Weights of a small transformer language model: vocabulary 19531.
MLP neurons of a small language model. Each row is named by its layer, matrix (up: input weights) and neuron, and shows model dimensions 128-319. Each number is 128 + 32 x the weight over its row's rms, rounded and kept within 0 to 255. Numbers have three digits each.
After each neuron's rows, "fires on" lists the tokens most often at its 100 highest values on Wikipedia text that the model never trained on.

L7.up1529:146100122128153156076140112175132155111193156121145117093134090121166146160078148114128120100104114085067156104152082142110119115133114141111085125125047165140116123137133105108067119094136067135138114117138147123130125136152068167106150118167126176108133131102127085094147174143125168180176061152128191149126164141115134148161086155131093108081136167106149072140096115156172122100182095139128174077185132160135116067162138148151107133104115062127134167203102154069118138096146144090105128068133133161163150174135144140156067090123157186083172131120117110115127116107131090164
fires on: " |", "\n", "'"

L5.up1217:147117185086109127069093092089148119155106129112148126123126113164118129146161160113180095154103084115085171118168130111158107133150102166143137099119083081140124092090118133086170126144120139149097202087117113106120105142131136178127132063142117137118129099158149149066133132132115165131153159104156109159108119143084104136142163139138133104113110125115201113178168116131141099111111095076083170103163131167142164134120101119169119119114138104191180181153180121134062096113169125132124153145099152137146173158090128089127169106209087131193128164077089095083165099053155040132
fires on: "\n", " |", " "

L5.up1557:126075137094114129183136153091101145112123100130139139220170110159148115150141084143114083172185078124104106152099152164188134171159177141161123134141110194135132153161125158140117136110095114107139116097167089118095170136146195080131104118129131111128166086100116134092127112122142121110088089133032092156105119137094152195107127121115075090175095098170169101080155114108081198069155101140148164055133126127138137126151152087153149172131073157154167111094126112091107093188045103165113103107130090158132106106060140088145123160134078122105135133121084118172089136127078111171
fires on: " and", " the", " of", " in", "'s"

L5.up820:117144059075208181094137132067063089066148191092107081125151148110117162150113161153058161131216102167150090142112104112087105152132129154125113149187123160197088135112179128146111102163125115132113109147166115131180154128045162112113141117079138133102101168093077074153096143149155052186123149131090142158152100118165162142187079150136121126172094094030166135171179136095120125106161153148123109091101053126170191127133116106084069122124197121152089112158213115114100148149085114112086139145104137102105176106086119102103135187103150099097108096132105113078121113121156150156
fires on: " and", " or"

L5.up685:103123122042141081132106119132180162155145136093113122154060119079150124170146080038173146130108135107063132119182127056131148134102075136160103112079145119076125175116131111127174159132092138125135149121115172152127128150179131129128130069157114126096158167073126119103068133125103102141147080132194054122158141124071104109145140133136102106197136106160125124167174116070133173099097096109160123188084141141190115195142140125152073183138128076119131145130129169086108108105184088151099211162102162139107107143143171128128117119138101165142196102149131129131106169122214094129
fires on: "\n"

L7.up1333:096206125106137143104133190104145155111130144078181105134079134140127139135130117136138128171181122102148090130125158110087071145051119143051087117139117139128159165118070074099147152094094112072149132079120095141097142139137104172141152099091159136131089064053087066080128181106111181180132191126072187132081114081190155135060163120131130126105148152134139109091126161107141139168156168104128111112105164091152141161177139147118115121073139105145133116138094146105136118133103131116108134173167161099137119094139131033099166074190147106141145079094084073126081109158133077118
fires on: " and", " but"

L7.up410:081117092136157132156123121158134165137178120148105151158123090120139138099062070144111091103132161097153113041140109107145116128113098129146116112133166122119136158142096161114107123159135073127113145137099139176131140070120142092090143127125108086128116156081108130122127126106164128076120154141111141112102142111132140149134180078089128113162067150112173091177150112133100155144085074154106153127171134121116100120122144165149074147082062121083177079178140178114051104115094128186142165087086121131137139136106168208113184124089182084154106110147113167088199122105125121170
fires on: " the", "D", " a", "L", " his", " M"

L7.up1396:154149084059139164171145154146152128120144109133148160152145115119080120149108106080177069185184141106137164078173129082104133119037155170172118156112109150160143060142138081163128175132112108136163142141140060121088093115126149142097119095178142089102204118083149122132131138142090146121064109121148106117133125107156149165163143096077152068175126180115148110135142141094069146092119142152122174112132180133100099164102153130166105165139120125116126133101110185072171057095112107104170126154109120124197139155075170147133157146094132139119152137114132138090104111114120072171
fires on: " of", " the", " for"

L5.up609:108121109140077125101186121099135107175180092088118128125184112172171153108124135123116076167147057063159120129132094168157093150132121152157100099144154185082147130158167161137103142091114111133115212173087161122139125114158077085125114130169126093153151090156217177159085106162188120098200129150151152123140188128112079181104177086120130106174151155137133134092132138133136077071086075153065166115113145130117160109157110128156131113088146123142151169160139148123136119182134080128123136126108110208123119159144106134124166111172160145074141079091185148127183157046153113175
fires on: "\n", " in", " between", " the", " at"

L5.up879:096116128111168155174161127153204164061145139179145128131160090124100149117105172087097118141138140120165159047125129167143147114103088147165126092099122150091139155125131123111128075115109115136179128134113154100097103098098139081131148144130120200146141146091128102090103094129077098115114156143094168117119152116092143106125134141130128182156060130136128136094112141126156121148107160145106103102120086104131140080154158119093144197159155129069225134112057107059130143149194153162130101116162093133153166153102108185173125124134115132140160115070087227141132133130108140100
fires on: "|", " |", "\n"

L5.up761:117217126114087154161101124116115125153104144089147158180086096171094101138140131168108125134092126109079152116107145145100104124122140181195084141143076170094198103131178110117138117115131106145141046134213166110174105109135102135139163060151137093101140119087138147168119124156108138087153090144089155127101140119088152172130183147121178105109142173130131146114095146157158133101171152116185105120073079116167155104079142118117109099088128180114120171087071154114120159141152104159081115093104095126135060147109124121143133065183069126150147133188182134118133116149065123211
fires on: " and", " &", " a", ","

L5.up2278:062136100117149158078109123098125056131140157113136110200165102144161173149148096102159151110110150142144131153108191162159115160104123170133126096163147106154088106135114116126138126106130152114098135191143122137124136140092177132146129149141113145154102110120109144072151168139076152118118116149122127144078102130119152112123060071104130147064122153101180065128159159108140095147110118116130120144126144148120099154162204141156093188137053156192155097147106086116136131069140119096110107130151102114142148178116130147142182093141138170123145156135147156141107124120145164143
fires on: "\"", "e", "'"

L5.up5:121053144112108180123121148086128165116136131099146228127162062184121156082186088085138093082145127113103087067109178117131134100112102119192104090126143123090215128107108160121181130118104121148107122127137138145092108122137068124117103121098141145065110162142143124184145117110136131050179119162138089132124141148178099110109151144132104093135173123097122154123160160094135111130090161120126150084154206149166180116156126106143177138067168114093090152212159156152094112162132103112124114105148150113136152119142119139154114137136161113114183114096144162152168139158151106117
fires on: " the", " in", " on", " closed", " of"

L5.up555:209106077121145106159117134116142117172148141086118120169107137090088176148171127098125047081138185121128121169065102150175148117148118187143170142142090080135171101114092128120183146132081106148155079129130109133156152126128151165133145149130157137075133097149095100155092112067110162116066190154158089120121163140108147085181127102078136119189106084109147129126159190076120149090148115065163132150090095127159122103170093073141134150146095092166147158094146048185124123147082126133110176139156174124141133112052171109152155143130128134145149110063106122099130152104147125170
fires on: " and", ",", ")", " &"

L7.up2126:166137117145163142101108193119135135129140149159127076145163097133085189075111139154082093113129085155072142139119149059179120164074144084079089116136112122145188096094172189067095101062144115123103138255143192125168099117151104117146109113153175112127125102091118165104156097153053098116101124161118073068139137065143119139149137096142112142083121135058099187132157158148169117133114120093109057164137153136092104102088139145108156169094111119101097116208142144098111109139188118138070129096151114139093120095169131130144154121133129063101081057088154195117156161111107143181
fires on: " h", " H", " \"H", "-H", " (H", "H"

L5.up2016:095147124139155105160161118103139073162103122110138150097152190193126114096154152156156148128121122053110119137130066177139145071166166108142128127105099104130149109097087132136116108145116114116212138147152137103110138127145175122124089156153105175109133072196093173086192129085111115173152079078124096142132044139157146109119136047121134163131145136082160107179127107128112147114127150132140172156135071132114199130196179136118116116144149141138153121140143128165141111134127095150105160173109100114117063082123133154144120174153089076154141098072156115089125104149182106098
fires on: " |", " (G", ")"

L7.up441:148123154073151119107106149147158135136127135115168062180125179061141135102118141078109096135116130105158108055135136108128166204116150202147118170110090143128149135080125129179162137108150178102139097150133075107122126172095148072153103123113108177133148143106169169132138152120067098117144214173106119139137106127113194142162189079091171092134099163112158110154129153141095137102182113134099109120141157153112125195108137069105136109182089103131094126048123162049110154094116081118218124134104183129123129152093218137183103123081147158102106159127158068143129171152142186080
fires on: " in", " of", " Y", " W"

L5.up1209:117077124087064127138029167145178103115116141175090093138089127136165169120170129128107102090105124074154111048167140171059127126114096122150091174100173124124149044129068134166115123108113151087096088132144192131083139138139123132101101173118174129130111110097068173128149065121100121171134111154147121108125135101179125130121121139160100147125150134057169104099053130088125153154069126070156068128068199155146145100086171096157159155173093079162211177152055155127103115133149183175110140193111134099175134131133103131100109066141112166094122065146125151158127086140101068132
fires on: "H", " H", "-H", " \"H", "-h"

L5.up248:054143170119118140099124116119098111133112128120165163163106144165118102107135117111103150130090091117061146106148107132116129151052133152114160204113092109114093190126097140108141185158145120105179119178093156136114089154165100161109101102156128127093149116133109166088095146176111131085122076136151154129139111135060165175070164175095172126110177138132136114192113108153167124139117075164120139162113070115126152166116105107143084133101083097070170105123105149131161158121138109090118168133103160077076085138116134108120085052128032153143150106097111106205062090122129142127
fires on: "\n"

L7.up1180:156161103122116147206126153169109097095151102103151155159167160155127116118122128142180177104101162114105133096067198125139121201124177119145161136138103119189100114148121176144175130128081138109108136143161113144174144112129167095082151167190159132070115078132081083138123083093134119097122110127150076147117116148122172172179133114162094136150108127125091183124056154159134135112149118073210122096140078145093120080129172107124106098096130143175102125069141151110094096139069102140132108084116120074115082096089161073140096109139096156099091144133128057185151145123083071182
fires on: " and", " &", " inter", "–", "the"

L5.up1448:028141107126136169144112152123149131114124154127111134129165131136084130125132153124138133111120104193144204081196118113072087105094109128163179172082101173099102157070135182129114163118127139179139095122161103160081090061109133080167128187120125084092079115091112112085084129056137103113103144172131120149128139159110148129078086121124090146142077181108117119090152077132122115127189130142207179101203101116122159119111102129141096187113082155141153103160138111077107177139155114137180097151148147175127154175144115142177098117132113111126122099110092203129120118112065122151
fires on: " |", "|", "-", " Rel"

L5.up1833:121130183099151112149144145122142174152070137052156117136139141178138191139137157160175148108137170075094062100089143172126134137132174173162135132120116113138116179116113178144122142096091113154167182160157121165122093157107213173149112170157120116107200115113090136099170114132121095170134107124153115172143113108084107156143100102125109150154043147056133160105102192114156141091105187189139135081119122118152181090141114108126174160076089143148153151115115126155070160192116052135096116117128128104140151112093109144101153136154146131178072114140155167136123160115095110155
fires on: "'s", "s", "i", "son", "en", "t"

L7.up910:151125092132172189162110066136170134097156122142127097144127170164107117125106151137134128113114140179193119120093181131196133094159126128151084113111152110116165123194081115147194165154137049127146192143175163136139146098050173111165142160184170161104157097120105117073150078196119130135138150142125054165106133185126156157134126121166158128122121138119080144144125079079104100127091107172155142143163112163131127076105133123098145166116107123078142121172094095142107125146140119168159098120087145069044142120118192083069143172097128115152110098165155127102030160163120138121
fires on: "en", "den"

L5.up2157:125124109103171107132143108129175095139085143093147149153091131148180149047101164141131109148075104145079171182150114155103121127155128116166134143115128133167131183108146084077181182156086145066117129134093114149113130099108165091180129166137104132121141076129123173137045106044108171088101147114139113079154126109111126089130110165177129092140122141073120173114146124119129132170153164132164132089103128089172176182094171153127084091135211135171089121133162133141111129086054163179128127142142206130104190145090085136129117149135082131108082092140136140147153105133107112167
fires on: "\n", ";", " positions", " ("

L5.up2101:150188123199181158101098146143166148081122131105116044164152164149090167117149102169147152111047101205184099122165165152076081163109129130170141171140139119148148153149175136155131129119129147099165053192175093135145202131133133171138106136108175089176142161091111086149170127137111188107175140161153175139157126125170153090123129165134139129098121086135179114120158162164112154118171104150150123110171121140122086060145120153089101138144086148178187141150086106193117128112110123142035155079082108214122079149112197014129107123133107138126149164145211127104129170125089156148
fires on: " and", "===", " or"

L5.up2088:109156135188180119076096152137150163099150098086083098113124098081164128118146102127115101148149144125060169108071153148152099167108180072166132058122108145199147113125108128089164143115130080167085122133158133161106151124155104090109090212103012117135182177162172105128080077078124113163118103098078076109110090087033105115195156117102080110132092125067116139146114137179163173139186140141153162099142172078080141157096145154084166159110099132120118190153064160103138128122111130112076225128109104176058113152152127165079185159076113133111134139115181137163084104140095140141
fires on: " the", " a", " in", " of"

L5.up1196:115158146136162076115097145188178114087130132145064105092156122211068218108118111096108128107101111094161099097100128126123128052172095146141116112154120122175130113075103103166097116155093154155136080103094040115085116115140196112119134143184135125103173118184128177145157116164133116128164127155079090066168111137130083091153152164124123144118125122114143189095184159135091139096168135189136168120119140147102174124099176103137212125158128130128110187122161091106099175170094128187120125115114122128119058133109132123136085129100182115118115094055119132156200078145132109188
fires on: " |"

L5.up542:083117108139156089104121117127143132124153130197119135132179116093082145193160105068210130164113179132143122070077134136119100097190065202118160157123132139179140067152177107061079123103157133080173117108075049160115052115160156136090134113158166154104113118133150122133092128158140166070129168121137105040128152124166047135194065125129124157124124129149091141100188128151120086124140136118124166150100108121099095195127151146119143107169089093136130104132107194161144119157139046124116109155142135179196131132193114134115153136130081118132128096081142160109137098137126084144
fires on: " of", " years", " After", " part", " his", " two"

L7.up370:081145082055162137092122113164138134085133139133202126153084072165106108151147131152151139102157128089162124117145114098112079135147130080188140115178104094123098097102111175091170135124134181146140113101088119129119106188174128117161158120114195110181100156170117234074130088121096054135132123085107060113172088104100097125169142144080078082160124194141158183113092130137157163141128086016107082147202103149158128114190163137128187112121110146138134114121098132158121106053092150113064081116164103175105134099112120143095175136132147115121115140088114084134098175115184086126
fires on: " d", "st", " D"

L5.up1963:131079132132119122117118255175146126100133160088144106183102140140091135108102123145203155156132130102120162170114102187115108162135154205112189095155131093103173137118055152181124098125073092092166123136107158146061154151115185089127111162091146062080055122105120109162065144133094121178103165131131173193170145108100106118163119120084102131149171165121158108108128109105147120135122133125181122118120099103167140081103199146071137092167134111151102080083101099156117131102145145168131066091143133172141103097131171119178120045156078074166102132137105137093077160120179143068
fires on: " and", "ag", "&", "b"

L7.up188:123112123133124074140129102138143049155143163124090171128124135186113161107101118078101088105101116158054150106167097154146114114130125139110137149129099123093152143148144120113132201137129091088170108099172123176156138082159157111119139109094082124096111116160110108130130105120096159119212075130137183140173222048120143128161100146070122114151128149108199081118087057141185148159139107129130108155122126081194106106194181117137135176098144104094097113117073110099140152154152130134088134117138138144174190212128130137141102137154046165090177105106128094148103135103120154150
fires on: "\n", " |", "\\"

L7.up319:107134125112203101164123098104146075102146153157149067213122096147111132111095110135177097150111147088124141125153105094173101067133137091123087079146076177116135113116153167009126152092128155095126073122157148087149086143151155125146106124125123155093165177090116091113065150120145149115083098155167140197144133088177135150126201138176144094091139114142125180137101103067115115157140089088124118131120159152086153181196141122160122172134148109135099107149166105139093148160144198120100103128087171138136167122109119158185152142122122139158110091098108194073178196149129123150
fires on: " to", " in"

L5.up552:141075113117081150074105119125153084106153121075178137132132132148145104101144142101142118172111094123132092136040086147181099105115097169087129087140134138059153118082106123132136165088106155172083147204101154142114092130157092150108153108102190168180157087105171129204118116109141107137208132128163148117104139111109102108126091122135152138148128104128102132159088120167112103119128175130105143106147167095125085125188140119174136112105098141111144182160156174145140138135127067088086114150112165109119151140152086180151129111169156162099125153098151145161114161057135070167
fires on: " in", " at", " the", " on"

L7.up560:144161133116224144074088140097166156086105097129102154175152150182130188136217117047142109106114153095087179111107147125135098106123114160136215122105103111139112165075169177125148156142113133152163111104151129128152156154087123116145157132122078159126072129116094157148095114147135137072099168093171105083164103110169139153083141130129074137077159103120073131114084080128183121086189116070081119131155102126150133139081109135143164188120131134164136126118125083195130124140163093181104143131153105132152155075125162122123157096121122150093117133169120149133104133117178127124
fires on: " Am", " Al", " am", "up", " des", " Des"

L7.up249:143132188153135108073134186136177153167117129148104137172023073152086089101175181123098120086116070119092164188097174140143112106080116093122149138133144095111153172140128167029174113134178132134127250096145123117155143127218148149132106140126093137049158128112103108146140097153133177153181124133073129139103139123116163137185209105114102095128131115108157176183116139153164122122150127096105127148132158172142142105112115183101112048131122136136126118145138155149135109123122119172148134130113148158083188121141184081119108110116171154137107112146142083108210161137120168125
fires on: " |", "\n", "or", "er"

L5.up637:137186095138127098176119122142155140097139150169145219146145148137124086078117154086109119133110135139102137104166141141100175035130140051169134093144115165072153111115162135176096192127139079133138150123102118114135096099138140124117103183158089118119113168104171175092137108190117197046143075140169168136126216127111123128137161129153146086170097173127113194137134125115094215165096114180129152097148103103131079158130183145140049127107157092121195109170107127141134190134162185090111062186166129112147114182094124159092128146114145163193100081106068081158093183151112122112
fires on: "\n"

L5.up128:161110164123077128153091159099085176156101116172109121215132125102126133076156110126136180105101115096099079129175152134110095105114101182161117135118091128150148112141097072124094158125118149085057192160051128139142039166101101154079086151157141124116082130113130177091161166089175178134118193098149058104122162212132149149140148215143156119085113083123131107135101080145146110087132092096120117139140080122100152128101105122182104166113152206122096133169126064153139138120129173085164164119116137133135139132100092134135166150195147154146138149155145089193085124121108109153
fires on: " and", " the", " well", " such"

L7.up1881:071198120131140120114171136154146085147095135179100187121141095142074152122111152101105154101110139170194134104194184072123095104118115085140118172106113107160124115146151213093143102138125144152164157131120141094157091089142195086123136184143124092106161109143149159149117120135129142143153113079155133155116198145125109117173161118125150127159136099066130092095045166086182140146147108112136134055081140114121155111088107100104134152115085165074148129087124152108101112149157128136182162141161163165146128103129115148135111094145111115170139131087111172133097142095149113079
fires on: " |", "|", "-", " (J", ","

L7.up2131:097143101173143125106101116127160102138176122094123157149074142149147129141139184142199118144137121134118162127148084045118138113131093145188162112065107082124164123120151104076144159097131101103107161138131075164140151106156126090164130110138113149118119139094194145179090171120104133103214143102171099147082123073142142126138114103085186094145105103097126137129123100073116153129108116119137128180163113093124164140129161093136145132127136113151125167149115187157099159156115156179167115152115098083177031160084133153179119103160079120128135122078093044118176132120113126136
fires on: "\n", " |", ";"

L7.up205:145136157146147134090114141163179147100197150153095127082120122147155191074177093116104113101160070080056085123155116131114133095134148042149125176071097133127197061103134049197170174151114109128165099113156117124102155147178180136154098088103126158087132097147058110129081164137111156166198121148096184145118159142084183138178111083170102192138168155152206062108117112146086129136121128146071084101145105075169076100149084127121130155101094139135039091142089166139147138149141115126137135050113129222132155149127150114169174151127169129082130149171148173143141132175121123111
fires on: " to", " can", " not", " |"

L7.up760:113138084091173129060175142102098128128151180180141208120131030162141158087150114180099076080160150125114121101121115184083107172149119104089105151123135074113077123096098153163139103138125129141151112113131078136118123102107094138166137153161081106114134106149120155128137102161152125196155169090134083057122104095122119124176067127143114113113131114141126082084174162152114138136073148105192134087165082123090145122104067154140205113118197104123144087160104138096129158096155129140086130110119100193081155156151135115141114123179118201154139105073139143101099169075178095116
fires on: "t", "und", "-t", "st", "oy", "ad"

L5.up199:111105114104155075076173175117125155124115113154098137165078156223117160085158163180150117115100106108119178176132131116130163108110113151100113169097186133130130138131143143068144120142194114160140160093145084085100168133128198149121105129153129090151159040158152123106107089081098111148149145097123139126158098088123151150166157127093138116139129137161138127108128104101107104111149144116081179141136089054144129146144155134146140153096139037173120150109139159117118064090116118116175118183081095166096093144166126140129121097115162092149171134185133165116130115149147083135
fires on: " |", " 0", " ", ":", " BRA"

L5.up1586:181107119102097148146143186153141119140133155132144139152125121076102113074112157151195181124090055154053149114096108151109171211161141065178142085107123138135127139094176123154144108117130159085130184149106180146082121127132125119065127158133095117129143073100165161120090129107115123070108109191173098090094084143138115176114085116111155103129085049117150148091150120131141153133088137114104124084118128086145144109044164126117145108138208123113127103128084116129149138129183090118155062158142143180167153150081166241144122115157113108099092105118132130078095149096169134177
fires on: "\n", ";", "(", "-", " |"

L5.up2215:094165103121103098138157089170162020105109076102141117130201108122140093116160168096127139103128121143151091124086088181130137129199135128144127139093156124128178167142158176096157140064112133071159131113059134158144157120122168141149123063072119157144126102143051115119122110173158083115195075119135120100137085152137134096127102075122141181165149176126119145173154138169084140110092158101119189094078065104111093135108133107103181069112065163181179058115123131142152176158102113144112084112102093106147139133125131129120123210129202083186102175112122117169137126155193143112
fires on: " |", ",", " was", " ="

L5.up2221:106129103063110169155181129147173110171107119112131149090048164167115129137135140119132114134161034189121076041141091113146111175108148110135111156134058152064098101110138150091088103078100087126168093081092102131136104154211194106134131128097149128125089094144080139096151162064093130093114117191139128153090098133114149156154111084120166155150126180156132154127120141128157119120130145144148191151123115080166188136178172078125104171118195126170123101150170120158132128133115073101119140173112197094111145144085156127115164091111105084159119159191146100108193123187134094140
fires on: "==", " |", ";", "-"

L5.up500:173109162140127069105104177135147204108100080119142063118114064127128121143171133183139106143203104145058084099124140102143121099160191058151115167137141188157183130157188106103158118157139200196119134047175141134132128108138104137136115154107098126170093064092149184079163137104122110183205117132089118114139138158101104132154112140159141157129114143112173074145173090148129137132114148139118126126097172095152131137119138093150164099095106088145106191174089136153164118184137155137150145092136087133118148117128111108090173158137131117137116142133155093136136134133158137096
fires on: " the", " |", " at", " a", " @", " The"

L5.up112:093145132142091146150131130148099149179156119167072098192155105139163124049093142114120141143116146096131105107086111145118136100146088215151158133100063120118141127112122156134093151106170122149154101013196151128156100129146118155164113110146132154180186099140123126156168122130162126134075156126131130145189183124128172168114155171123147199124082178083118098110125123179137137159153108139162125108142067142086081112107120201147084129164143201176130088153140190088176193161116093192144147114127179187139090139134132174144136098141196170162098142148134097175097137111161134140
fires on: " the", " and", " impl", " |", "pl", "-L"

L7.up358:092106143105137144173048164158140105158194104204155149116052119070131129144165082119102086130192164097068118149130104152242109081081098118163164182178102193150130151111135178124115146135073138118204122131159112140122137105164150103150125060103142145129126225082116140141132127122142168181136153146145109169173080138172126189090158149170134122185127117130184106128126072129086108124150155098111079102120117134110125174119161133156101103145099120192076120133197110157115155149120162076140137090074178108165133133177110150168112129132089086175134181137155152129117165157100107123
fires on: " to", " in", " and", "s", " |", " –"

L7.up1395:120071147089166137135126128072104110112134004134099215164131123124154105103120143102133080129148077072176153202093099157103160069168187130128124127128104060147149118181121138116095116156109104131112160129183130180163114154125070134092149158059108182091136088155127113068090086135196142149099087021137072150136137138139125116096164159120116132114141111167090094175143180119067114134051158114172190091173110148166176174131155099100110144125102118154093092117109125152109169106119095077056142118118172164173140069099096172101145120199114171135142132092081135127097121114197075071
fires on: "\n", " |", " 4", " 1", " ±%", " L"

L5.up2052:091109142109124175110191173147091148146210158151154150123139127115120141164170103106159138124127097119146141060194144141115118119116136172182211199086091141164095167153160134143160100140109109125131040104105107107103137137111134078177140189103198135151160134101079105135148113144117103108102088192128108102090154155207133051170105117116106231175131093120103077129094148130129105099121176109133104170143142060115145119089110100130082156139144046099127117157080127183174142095179119168111133132118186122102124116107167102139158196147118117095115147088117127047144114119116088134
fires on: " The", " or", " and", " A", "\n"

L7.up880:126144085098053117118156170102134112123149168118126110136099135170169153083102115160092111042139123135136148086163136101142116103075124123135161149103121102150151078163119152145117156127137140126146152149147156119137136171117182128125097159126128138101160061077143162143105076117125144125151139237175117096164080135165133178115122119136103118157155150059180148118090094137161153156122078049153123088127122092130083129111148084090095113127109127094144114152118123092164112141154176116118112090155177103114141139102130117154139114120111163148098092143107207129192107142140158072
fires on: " f", "H", "-H", " (H", " g", " F"

L5.up2231:159113108122142121137078114143075198133131094117122075160099106138119122188108122153150139133138085114135105110186089153029116162160091168072110157117161145098196112121071159135145124149046147087126135148160124192160139095088114114157108153204202140077092088070149121159167163125182115161116234095154096141095141070118110104137135126110138100126115107153069111068128178128159115094061129110179086132128182113161140105094094078062154150149094083096175197056137142131157151091122098162154191161100144124143085084097095138124153115116138105171117130109078102100068158126132138150
fires on: " and", "ell", " &"

L7.up583:118170106162188182181158185105154111128149113123187106095131122141091115203130156163131129109139082110146055147160122116090121139154176119158108171111151142160117147174143110073100144100135141145139125128108062109097131081078165138131127187106099190127123135110113129182116146181156137118121149152136148092133129154175135076195136171112121094177153135167143092127150152121065143112119127154115151102099144160151135167109088100079132091116079111118148110198152145085128164135143136177018176129112164135105131086092162110089148162122148127142108097107125059114128190172141128149
fires on: " to", " and", " |", " are", " or", " long"

L5.up967:066083069084124178171128148120157093146153131100155118154157073118196112106097104132147118127078084148112085130139147075076147126113106171095173145164182149184144169166179101071139075151094132090134108171184128146177059182149157136173206135078152113127109154128154137052078144109122141104144098127128129134086038105112106129115091055186076134165108090141146161147106127150124118111138088129167140176124111185073103093097100163128110171144093127157108075072127141162073153134141163147084164147108162118117149099152115097091173130137100152148125107161127161166109138077169140117
fires on: "'s", "’s", " its", "'", " their"

L7.up258:098118146095066117128127059177114114150097129116122148156096114158121109110099117167202119101097123107069131097107114118073102139156127102133116098095085109095197124106127101126132135204125149180153161139155201153105144163160078133132043057137158161093148129095108122136159105150106136170072137095152092141096066108178130115162159121077164127127116133162167147174107083075160104114126097135143162097125097111140165114129101161189146110166086159135136186117083104170120100136164157109134153109120189156084102169086100181122099128164175141118088084075107113179152105129088086154
fires on: "\n", " he", " still"

L5.up1565:143125117071146192135142140178167151143213085084152129130162097114050148071112134165215162125101117130164125119136105129139123095097078164110109162120145109137096164181120139162119149135134128142176115134149164096117075128135107109172150136103136139155084117106111100107132127138081091104054114074091118175100114099121150114100139160108144180142095141143080113131082103121150133106203100154176138083153043140123217097125099131122066181170116073089136084157132125088114137056106103138110133137120150134068105105095077119198115140089179109123106140132141199155129098132104133108
fires on: " |", "|"

L5.up1643:185089178183079129177088120185102169039093142115095072101145107163115143118116191163127173124136133160140124112131142135123124090154154169172096097096086132174153130141184095149119094134102114139123113074158137121135100120106131094143105109137084204142159162119109176125142161101172103104114099133139107124063116131154135131128060148136175093181113143043138126094141098164102140141053072103102125155113149151071126170173190098160166197134104101145180108126159099155130118141060105163106100171131121113100158144146132115067179124132132173173227152113101072151123093102148043108
fires on: " a", " |", " W", " an", " L", " w"

L7.up1076:154158145182087096100120095133091189140057150108146108193126102118103128128135096146172118118134107118153134139196084123179110085140143084117158121158146151108166114208215172122181081157125151212116195085120133136140105117119111051072154138143109163158101124133105131104112137134087142129155092145148091141167134140084163189140139111135145156101143085110157130150107128162115085085080108104109101093084145114087136142135139119102142090099136054151166129132166190115164087106145115144184143142115129132133118125183107138146132091096104091080072131145128159087141088136150062086
fires on: " |", " the", " @", "|", " to"

L5.up878:113112146089111088139142149134161128112170100177153117184131118081144106131130192072050103076116142155121151145111168104101088138145161111131114129119135116123097155158149171151113123154144082092137089157146154098181130076058083074123101138122085095161115144129130166107153081123144118146126102129162105076154060101132119143134128134149134164102144136120155140096082109127132126117163150119157100104093147123109142171153126138124121135171155153126151149195146093141075089150147100090138102185120127125154114077103086140101150082123117097094146117142067089111140204093149149155
fires on: "-", "\n", " |", "att"